From a checkpoint of a small transformer trained on Wikipedia: biases on query, key and value, 8118 steps.
MLP neurons of a small language model. Each row is named by its layer, matrix (gate and up: input weights; down: output weights) and neuron, and shows model dimensions 0-169. Each number is 500 + 25 x the weight over its row's rms, rounded and kept within 0 to 999. Numbers have three digits each. A neuron's up and down rows have the sign that makes its largest values positive.
A block is one neuron, or neurons of one layer that tend to fire together. After each block is what it responds to, as a language model described it from the Wikipedia text at the highest values.

L2.gate692:559496444464541519487493512535481533474433498543483473536537481495471488506504465493538435487520539512520512500495500556524507489484493470483455519501507495504511516466503524525486506479480508482478522484519542533499513522524517489474506529525540493506493500484506500532550525484455445495487511462512462496535526507534524502475532501521504517525469507472508485494516509498493487499496478515551501499499553467520566509516532487505477509563478458543512527503521515514485471488472539521482475494487487463548482521
L2.up692:505574498509489497452509507509555517460502510485572490482506485510526492456523525550484482534510501493515492490499500540478513505528502520518512492474473508546480527467511500505493473466474447543468532527477458479542473519469543528489498470539509492503511511498538526497494520525510483511524511502522452476452492505498527479503466531496536546539495486479513515502451565525474496492519454471488488477495493474484503464500446488465499464474516515487484523460487514489493476511538501527493507513501499478511524499
L2.down692:495454475498545464460483475484525479515458527491495519495484501520550458516469514504518539496465512510496526485503474487502473518459504496530496513478543514483531556505508498550537509519519513484508504508487524497515506512477509522491524500497531520520546468495516448494546520508510510532485492445561455487523515535482516529492499464443518488488514474477554498466518488484526505439489476513512471468455478451500521452510516476505502492531494534503484482524515512501511480475521503489499498518524514490575455553
L2.gate1154:512517481489504485522470502473546546495537493491507479481516475498527432475487517510512497482492506523460512505489538517466479460508506473430506533458515462494472535539487481486521485461485518512478498511495535512494506477459512482446525481526542529530514475522525510496528515511539514488464472483472483483475518505519531508480498482462500466497495494485547522464527450475508500523458526489495513538471519496521511501465512530484481525499510509574496479495467512499502459476472534513456504492461501501501487520
L2.up1154:494516543489484504474514484488516546517518523492526527505472456520482473480509478512455520497491461519533492540493536513481477502477544483521529469458492547530464546485504479451439512537483526502493494400484553477522520505500502520471478487465467554503498454495499458526524515550519529504522506526485531512511511506489505513460479473523502541467477495467484466507472466515506527492498466520507523494509492505477481489471489525476517460557462446529487489472492499512513545505493505493508485502456473465506505462
L2.down1154:477509540516524479499489512493508503490472471519512502531509481520455516539507480552520514509507547493468493521462520483478549504478517542531481475523481540528492529469486466483486526482539497478479458516523519513517522515496506447539525508475532515487493471504475466482511458503489487462476509494545463474534465536452516517504510484536537491487496492451542495526504490508495480504486488503488544511519485531491446488491537470465545475529509489544547499503458448539509540531534491504504467520495501515502541502
L2.gate1159:492502468487467490521471513492474478553494559489521468530534527477487508480481492475450508499510504497488501512534471486467517478485502497507538480476555460483520480492462485485486519490460507475493464520512573481501510498477502524529500524536486526494534472517532493544489486506461494487512454528502513474546511472534475520484466494473526510469468481514470549479496539531499532522493516483491467471540492559527543513472486481498470470509509504512537490478513510463497484513540479473506515538481518474509530505
L2.up1159:504507526534511501478518459459486447492465508484476481459532501517506423508493504509468490525472513500538465519490503507499486473476522489455524510532518522507499505490510500508514469482491519512485518442513481513505533523487498468525473530559491539561484473529497524489530509547525459470487493556476533453453462504525511525531516471476514523528479499529541442503502484501495510515483499486505517511524453531499479457474504511496433496503528497526481542521481451529491503521469523471505511513490480497510515498
L2.down1159:486497476492491439481494481468487527526530516506521500506522495507460520489538491508537465498515491516484518531518482495486476510504501502489515484457513539496522500523519515509544549484495510480504502545491485561482499553470496532547536486448489511503513519501492463484483515467509506509511484493485481488509536506486495527514494489539485499531466526500495515531481490483511466464497502530519512484466515503459550499493488501503541503494492499529564515525475481553484514514547539508482474510487514522511517517
L2.gate1224:487504473487493499489530504489510476496501507520511513460513487523533445496530489463515522535518479527502534496494475492479468483460506531474522479497483523465469496475459499505459509531502531470472485539439499508486494499518530499480501494496538504514502454509515510509482511515505482460471511501503505475513495466465486508536466456482486476503457496504541467504554495513502549490547520488498505513527551485530489471519515496467509461508492532511496488535522503448508504508533498493462498531480499520506460519
L2.up1224:543525520518522480469470513509478538561513507485475516461523492542476518480507451531448467523497485480511496557536526506472517544516533471491475532466465497558509507533454502545454499532520524488521512491496467498470529512484492518505505483491517507506458537476446502478505479507504489501505469472453496507523488509558520537498507473499453514516535510464519501537539559487539477499517513480524529485491518468512473485514484504523438493490479494461502542484479490493516518454486525500492496506512481467479468505
L2.down1224:496481488486484510483526482454462506543479507507442512526544512517471470513485517526471505536478502473458548507451502483466520455520496542492487522512494497528507518518456487516539501499508516479519489520511469519485523480518474502542510519486526470464518509500481508472500510490502487491522515500493484480477502495541516529495487474491495505495493484520547505522505482522465456497488474500497515545495509504509450497474526517531478547495507501499506517521514470476537517459495482486519492477461509485509557398
Music release terms

L7.gate65:488516453517489539458463509476493506502546523525455463525463530495512501491487517500526495475487487489484487542458508483529436545502510519513541476484488521494488449513455443504497465521484513518505494501507518493496481515509534524541480480550501549494476487480481502493506482554516487469478520535515469526502497480484514527479498480494521510467522464519502456483502473556496523538508517521475525502455464493522484505505500480488460495503500497445491472481532470498486529510549498525476503551472491503490504477
L7.up65:518484541508497527510480506480483471518530536506495548518515502499497446453506554545510520484487529515493468483487509519474447526523491514521478510493462495547498498484449542511492512494519401482531458545493517514513531517502505522539493503512481489467513487468511486519512470508533456475493485490489503479477508544504543484491501444501515468520507469462494492528540504513485497533514521513501506518434485463550491476546483490463482480525522495477459521514507479489517460493493510532521482490538537508482513528
L7.down65:474505481483495465495473523476488493478523557493460501483519483447529498502488539512521484500492537496491465523471505543449492510516542518525546521482461516531519470512508465515529553475519454525512483477507500499465510540480519479499528474518477488472516522543503528479493479456493469494555539503507508459490446520507497513507488485489508473473548458477552525501428495492518489486489502494485464501466476492488529487476503498498483480481512476539504546498458542494487493511512498524527472505534515473494478608
Music release metadata

L3.gate494:486494470509490532543468441522495459499512492489497498491544490454520480486504508483505474530473482505482486492497499534496531504492473465515477487514527533468525482501473491527548528477500542529496486527447497561494471493528485498524519484484501497500494458550493517539527514525479461533506498444520493492475471488496524495466517542510501458529495517486505513465458486488500498504502522494490568502510511517487541458509450455514489509526477529513495483514486516544465481498529504504482537454483497424523498493
L3.up494:523509497450488501482496566499528552457488487470526484468543525545511527474542521516491513541497471498489457529476503507536526492507521507492462532459521563509506495522482487514496516486506526522484505500495476537514538491459488515490570532470532549472516491481506499539502486511498529495498463495515489510537498492552519471552482474492535459492503483523527479492462482510476531473476481478513469477530461501454479512500528502472530496543504456515530491474510429509483495459468478491515465532504504483509531497
L3.down494:483503506499472559456511472486509507494491501527496448507511451450526497483500499479481498535466493488505499486480517543487513489519533506504471503514527501496501496516501479485497489533568527504475484478509503532542513460544519501496477504524553463491450536485502531488506514574525525474517470517533534507500518518465528455481542509540535485576529515490517518505504515485526504505431555537515491505516479540494513510550479493530490537486503479511494496489497521515462521501516556519502502532505492522460481459
L3.gate656:484511464490512508452522521494545545459515527522460503532539519504523457499513487497479502534469542520490457467507511492520490503468488503521463498519467507503493506486471473527505523502466494488523438503500543493504489496474497518477519471476520488534530457531487509489453500517507505464479483507524552496509534515521492502469512502534496473493473519530469504481525474491489448502492496514517478471478481496501473508544478478477537520484508482489475532499520551495534497508507517509530469536482523518469527461
L3.up656:509505516478491517487513534515503503487496482540415544481577503505493473491503448478501392517457493523518517487511479495488506509441502505571493502496507424451533504530537511485436517497497509487472535509477474520502453505495512521498514493498483572489502468514524527511500519493502482457533487491505519508537495495483502526497506480493512513465506494545475484505512455487484513508489521516493500503537538474476520552543494458498526479506505494503471500507563499536519534494498525505511508491499512516489509468
L3.down656:471501519457484528481481467524495522454500455524495490485510514490517528478511469511529504531511462529502535497522460491499503532527524482556422526526485501496519527512491541514467520525482480485467529538481498519496480472525526511496521525506516523488454469521517521500477511519514494497506497524496496476512491517485490502483497521511522535482538486499467555563489502530496475469438468517534512482499509461463505491510547538519509475483472491497446526498495485480489509509520505500488528446500498511490474407
L3.gate817:485493491461463533467512508529547494520557531550490490513503505556543506517499506552454508530543510464523473500503484497519509479520510470465456513499448480470469474489484505459487483533542450492493459474466517503474492482497439530509522505477495468463475502529461472474488478514504477527520516505513511467533530497494559486463505453533463490477503512495497469517513509492503523531499496500527489511549505491506511476518515465513512470523531486467468486486500517512474486491506469487458481508497495538519461504
L3.up817:511498509506509458497469464520453461541535514509505508508525503520455487435486505554517505527500485527450514483482461490503490490477493486544475496500538512492511541497486497479499536503464488502555493509561504509512521511503489465509519505553502510503458503554515515555502526528505420499483510488455503511466487516489541507516489473486494509472501498477489505485468510553495479499534505492488552548491511475487474482517501486484562513548530504506491510501466507546496511568537490511500522478452519510519495492
L3.down817:457484485486488523464526511483526534491498518504488490451517461491513519511549480462462501519505501497530492496524514493552504485500506466503494506506495468508516496482536486521558467522516489508469542536451493556509512509493477562455516481457494474467455469439444473535476490513500476519491468530506542537477484507522536493455505500520506503482523546516503540523552477487499525480451470518517479501509530476496515493493516524499465524502507494497480471487549462492507519499460525520504478456560571511486488476
L3.gate884:496493556537527526498506472535495544487494512497503535443556531509524475493490512515515512502512488478521485468517495472545477474490525487523475484499498517456469501530451461503508506474467531500505482472505506500470473463524542507493547519485522504517490486546509473488467520517505508506513504530516522546499487532487488468501532488496524463506483504510475465522495479528487495500535503469491509496523524489474545491508473497532543491547525475468485501527514492529507505488477508504457445439492509504505519480
L3.up884:455493525463509505477454514550502475455494509474462497486513569520491506485526456503510502481468530535458455504520473540520518476476520477528481512487482472550485541523439551590532501489464496568489548484495506537539473467481511519512477478522495503504489493523489484475489542517487522490513494504496493464536508504510472521509478531587521453519464489483518500441482510526495483486475507505542518462548516533474537511497540435472513548513507443520506501518512521529533473464479489505483487485491501484455500500
L3.down884:532518524531458513496514500520533479512485514508491465487499538456506492525526484489454515492487503507475502502441491501480520481515496486506477495532488482532513504534534516527492522489493516532464515482481494552466504472530477528470496492494495514502476517456475530540502518450484489480561467514534544454556469512526518524500496493553464540514489517514534485492515516501510509539438483518521450514522530491505545472498499470496479503505505518438467493515483465510460505528516490501461482471526513473453558482
National/international scope adjectives

L7.gate1301:465514535516527479506489526465471506472503458522530493519506519453501493526462536475512517516472517471467468467512499472514490501483490506501505513483478488503524495501463489496510501525535523480468458522486526561498516499510508520495495440507552513463529514514521537458487496506511450486500472448499483485463490460512496567508512504472485533494488524484557495534455537490517491522497496481496465470502517527490439488510458524489468515502481502488530498506516467470524498474519507510507509494507517521532508499
L7.up1301:502533543517523489457492518507496467531520451527489464479496519487524507501490529546484442486498512484472504473562492516535501472464490501530553508505523498505514489513526481441473508540522528460536503514493519453496504461501518460481570501460518500494452508508487468507485487505491504521511511468476498494512509517553469492507452505488477489529496521520499488467477532500470542532447471546481530510512476489514485491469520487471510512476527483503498515501548512522513463520531497534513511463497479540505504481
L7.down1301:487501510526524472504479494489525482452536508533495508458529480528462488471538553527476484491485534500496507547476510480484525562470443473549453482521503481475515531521507502509497529523478524501464513462505479492524505495495495455534471502466499474532507546477488442492496501468535545508478519495464499495496523524461498494507509503481461476461500565486499493494489496511510523512502492531506524547470514505457488562560533454504539497488522502480506532480498562486551499488507491541538482512553475476536536527
Word-initial fragments, often am-/ad-

L2.gate974:445515496469528471510498507517512520491499527495490482491483543445465519499474453546500449537493492522499513453475517494463526478477532494480476482513517518472502486545523540522489457512504554509511496495507474545494499482483495493490477438446488495574521472547515465547477516441491509545491509496501544505515518533500492488490511525478490497501503520519506499504475508491527514479555539480491487549539529494497519472514488473519462476510508526504445561523508594449468509502501553470469478478488503521513517480
L2.up974:504478516519473495499524465524496488519505536480476472504512522485483520492482498519468487558527499522480502490477505501498510485511481467500502507514506476474478488516505485484519537495441464500492492489498510488446465489488489504514445510459523480489510486496493509495504531496527463519567518517488552489530511488491528470512474488571514538528520540490509511517524525475510505522488498493500433498523548511528501502468496431519515508526469476515530501524538447538509512471511476491474505501499505483582473477
L2.down974:549492533463492506451457509520531478483543446525489507530489488505502520560530486485480496505479504508482463505531474533520518464495501487516493486512516500504518523549505457533508536488511487547473538521458509498482505490507511506493486526493504521455493518476483512498511503571513494525591492527464524486507515481519521492490477510483530499499521548500546551486465472530467497515465487496511497488501501505481496513530486503449503555457529528501503483522483458526440504474536512511507508498510499512454490533
L2.gate983:479436524526482528494468468487487525496492487520527520528534494541449484529535526558450484512507493497494485475458518436509567462471459450497481501512521465472516488512496528497527485443501520518530506491498497527512457517544474493497476538488493491498462451521520523498472544517469528507485511479526477542514513525487546485498506519501570494501447517518534524522471477514497490526459495489488534483467496485518493507525539471456474533487471487535505461483537486494496479526510520481490530484477493489532518508
L2.up983:500545550470498505499473509512465482477504517512492508490524558533527530514473459542502497486478496515476498532502502449507500480496471506552536547502498506509522511485496488475531497511483495500539485487474512484452499490506494535550474530474448511514511498516499522528539477472518472478505507471488519500554528479519495488503498489543524479489464523515496491475553471507476507504531504519493527496502515499503509505508491475475535475524482500452529501538517517475546514497482547498505574519503497459528481501
L2.down983:530483513446497530476534519514517527494542523496484474492490574513488512537485557488477477547493481503481524475512467541523515527520480498508496492461508495520474498473542476525514503542481519514493506465513526554502514485493496494488486484491511473483536444475519491523540475458507473459552492509501504501515552546533447503517490475467483464478492482526525514507499477491494465471476482517493533472489497507504522460494509532519543486471547463519524484545504502513455504509495504506453491493550501509483502490
L2.gate1270:545514491506491541520457470473492478481489533485517515533484524523508516506504514476489487537458500495494518480479533523547457512501512512506465447489507501486493455535493488467482506508455521479477517475477529443525479494497511470499489499481514566504488485494525495498539496506553508471522526494516515507517530525484487492477488431496481540540555539487489452472513501531536505491478509488519525506491508508462518477470482495457468479511508505531494482535450480536489476483524469488483477509511471498522491497
L2.up1270:556550470509524528501499501510467533534499491494495528511480512524492510533531542542511534516517495488499492469500512493481501519486462490545479475481476454544483497484451453497504459514463507479476491506486519462500507540528435480520497515535488447518491537527498512518508524517502501511470504478513504491496544538483485517472505480551506498530482523475503494479492493510460494477507493479504513468502520541469487525484469526503514485530521459529539472528513512510529467492472489480508501479492462579476500499
L2.down1270:493522538471520482497496517498498476487475469513523506476473527561453511505509511509507519512497478506468506471544506495525432526465551514482452452488468511508486475513479476511506466478520513491479494464465532489518504492549525485518515481481500523501507509498537485528473518510507529495500502511468491475503528513474469500467514461475501502500516542473499478472507513474505508521485511510541499479478495543501495504500499557470530504466493500547505504487511494522509494490513473520487465483535495503547522497
L2.gate1312:511519531489468510538446463504457446487496448556525504503523546484472503508492510528489502494481506520499493502495538518559531528496441485478508536507507485479484514481503529494502445506524466478509517516518494483497467497495507509530501553495525514497512468533515489510470499503469495477508485534508527529474517504510502491495494481511497502475541532538470448441495509501540513463539463548532505518512512545503479510493530496496482526498529491507495482490480501532500503519491546447495506536526487509515518453
L2.up1312:538500528498486488510499505501505548496462482484457546498457529486473506466511531479424435510480501515483510515487492497505521501474482488531510507497550527486454496494565506472524448495510518496529451515477500527473529552517531487526496450475484472507462505509516486505509538507491487505533542506519531473528506511445568500480488486483508520463482505523486481516517517511482500500461479486459482521475482508489518487519471492475493540545472498505509492515493492480484491549533457541467486478455559519498481496
L2.down1312:538501525486494489524506514513510488502499513513496539504523515494504525479518465515512495532482488508478488510491498483497486499507512511529456516510529511426467482510512536559478530498512460524447462481480514516508528528508521487503497511481516506451508538497495495511529491502467511521493520537583513497510531481448493455474507531484504529528494530486522487482484490506481508520517529473463544508502498503492478478512512553494457479508515505498522499496483482473498508479480507513489456454492515493475509553
Scope words (world, national)

L3.gate268:447499529516471517461494511523521453526528501494490523496485525473466474499486492513498484542511510492485466514505511510495518487496467490469494471545481526506488495562549557502522526480481498510514496520543528490488450485538470522504489484508481513500467496471510444457496505464459480467532529513507462467533505482474506543474512491479470501512544494535533499526503538505486451491556506529457527492465502484532508527504482475505471519462496519496454480508509523495517532540535506530507480549486511506517526506
L3.up268:560483499514512519494469509517506495487490497536436505511512516529526491496488486534478516489513523457530499463481523516486464491523495565531464518493458557475537455448474550480486463483487484481479473518495517500481513526465552493520497497409485522491530524495501512432489506509537488518503522539522536485504492495516493540498506498452515516540481509510501507488531460498485515484509523536518529549507519492536483513532507457520525543528520525449514504495482476473530486525530508492459515514442518513500494531
L3.down268:500492515524492451538498486495508522510495529484463486529509476538480499489477504507494501497511523532548499524500470533524451495504479468497483520482470477457531516479492521514485457490533483479500500499493512466481511492517496500506483517508467499512544491510570486499464510483507496534590545523474478502495471536502506497488500491507501499521478477520529505549494512523484541484484520496495464492487533482477504522559510482455532495516534510502509499461524543474542490506512454550455537530524518502485534505
L3.gate422:512438519478509493467478515492504526521459495509455531487553492459458518450508518485499485486454521492486522506491498539487479519534530459460482472500470510497506508525514490483506464503513539512470478538529517492500536471480506512527509502540465475483519523528478516469505539534509479528526517546485540464472463505468487542548480430506470539512512487492497499510494506463519494541513495517525473485486504497519555493546486516499557485526475521523506511497517433466482478500539491495480528539467495499525516508
L3.up422:443470449513466439532482448494497533538501491521437549485528479522503514504498515488507472494523541487497480479436544501488474543486528502487502489506470517498488520517474504476528483494492521497519475521525522452504491494532464478472504503496484503484559542541463507481504504501491511507494482540479477492489506511473444513461470476484484496479533508529495530513517504496471469507489473467540519477473502487501531477492463530468487497488489528500491563497509495478483549467528475522483501517456527493532497514
L3.down422:500494455504477495496519507477505477504515495486452549533446448476490518486465537560503467544517505486499516468532467472513478463526493538539505496440556534475484478491479538529503512442548514509489492510496472539511524496477524469508512495502515497508479480508490511519492475467512508493545532491489479448516465465478471541489512466411497502524515502497536514522474503508497469544533481507534501476513513487483485494504471474495530516484436487513528497494555460450551481488540483481475537503500492516480507459
L3.gate862:527494479530525473529508467465481517486488480516475552517516466487470522506498494522509517508491524512503513485506527475494514509547505492529540461503483529525475507525482541522520513526535491477503492518528482532525425564518512497486522498506545534488553490533497468491460447511463500498483468467537495535519519474477458489462506487426533506482559491455501485532536480509517515498479524462473505521512499481473453498499519507502477515534477527495465518558471523509525524510488495488486521445488525501518487478
L3.up862:486485495525527451490495533489481510536497532499484512513580472478533445504531537481484509489466491500522527525483504520496532510518488534539499524477494540545464528487531525490483511486510486478461453440516488543483454521471507477460494488545505535515510476501501470512490533511501530466516491454460515485497504488469458519479528494494539521505491461470485473520492519462490519511533525466477488498500507484547479519492517478514485497526482535518488504480502487502485534538494462485487490490489523488518521523
L3.down862:527518520514511510500505488455469504471483474504455537509537454475536450496556481494543448551508527495477539485490530482501485497519496562513477509500474510511507507480549539531492489534523492474495479484558490479500506546500486526526504511526528549554537516478496508477523478476445471498560490496561499499507511467482494509493475538473538516531518512498523503573509535532511519497478475465489480472495519519514510517462569449497554503536490476494524523507491473469527503496462442510502498477515520490485539498
L3.gate879:452527511485481471510494544473500543507504534528526527502489507493478501512532489546493488487490509485563482478476480486497481510451515550524576485529501536526483523444558497496513452473520491528516463548492486489515473466500453502507472489509519508490506505471507517457467432469530460463467517528501506501498515494501483524486506477501559498510476477509508510538499492483500458485536520481470514506501508499482494482489476513491502489489451508498528500501504543504498493483524481499523478506501542518462509502
L3.up879:516457501506479470511505499485491526524477513503441517475530547495507481522497498495500463531520492488510530530491523460495478472533505499492471460484464524465517462527497516469495519477506519507509525522515477488507511502491466511525483490504478511518508532538488475527523489522521510537519533528516531465510495474491513575492513521503489543540483514490491471484512496495516500475477528541522469484507536507474522490537513495507487520509511444447495536523489503507516530479515514486465501475499491512515509507
L3.down879:469504519516498481558459514459485473487480467463490484497505541531504525516524469520506504476485466497500493484489504504479533486481513496511468488494491506506538508477507483515482513456531467484466475529515436466496470426508495476507480507486507535515494476496531497500469491510511476497475520512518527541484513502508500502500543513523520506501487553502473545513483500536508507462556574514553486550495445522572494514546503508516500500508510501500499542511557511464501487521547487500524512496466446518501516531
Release and issuance verbs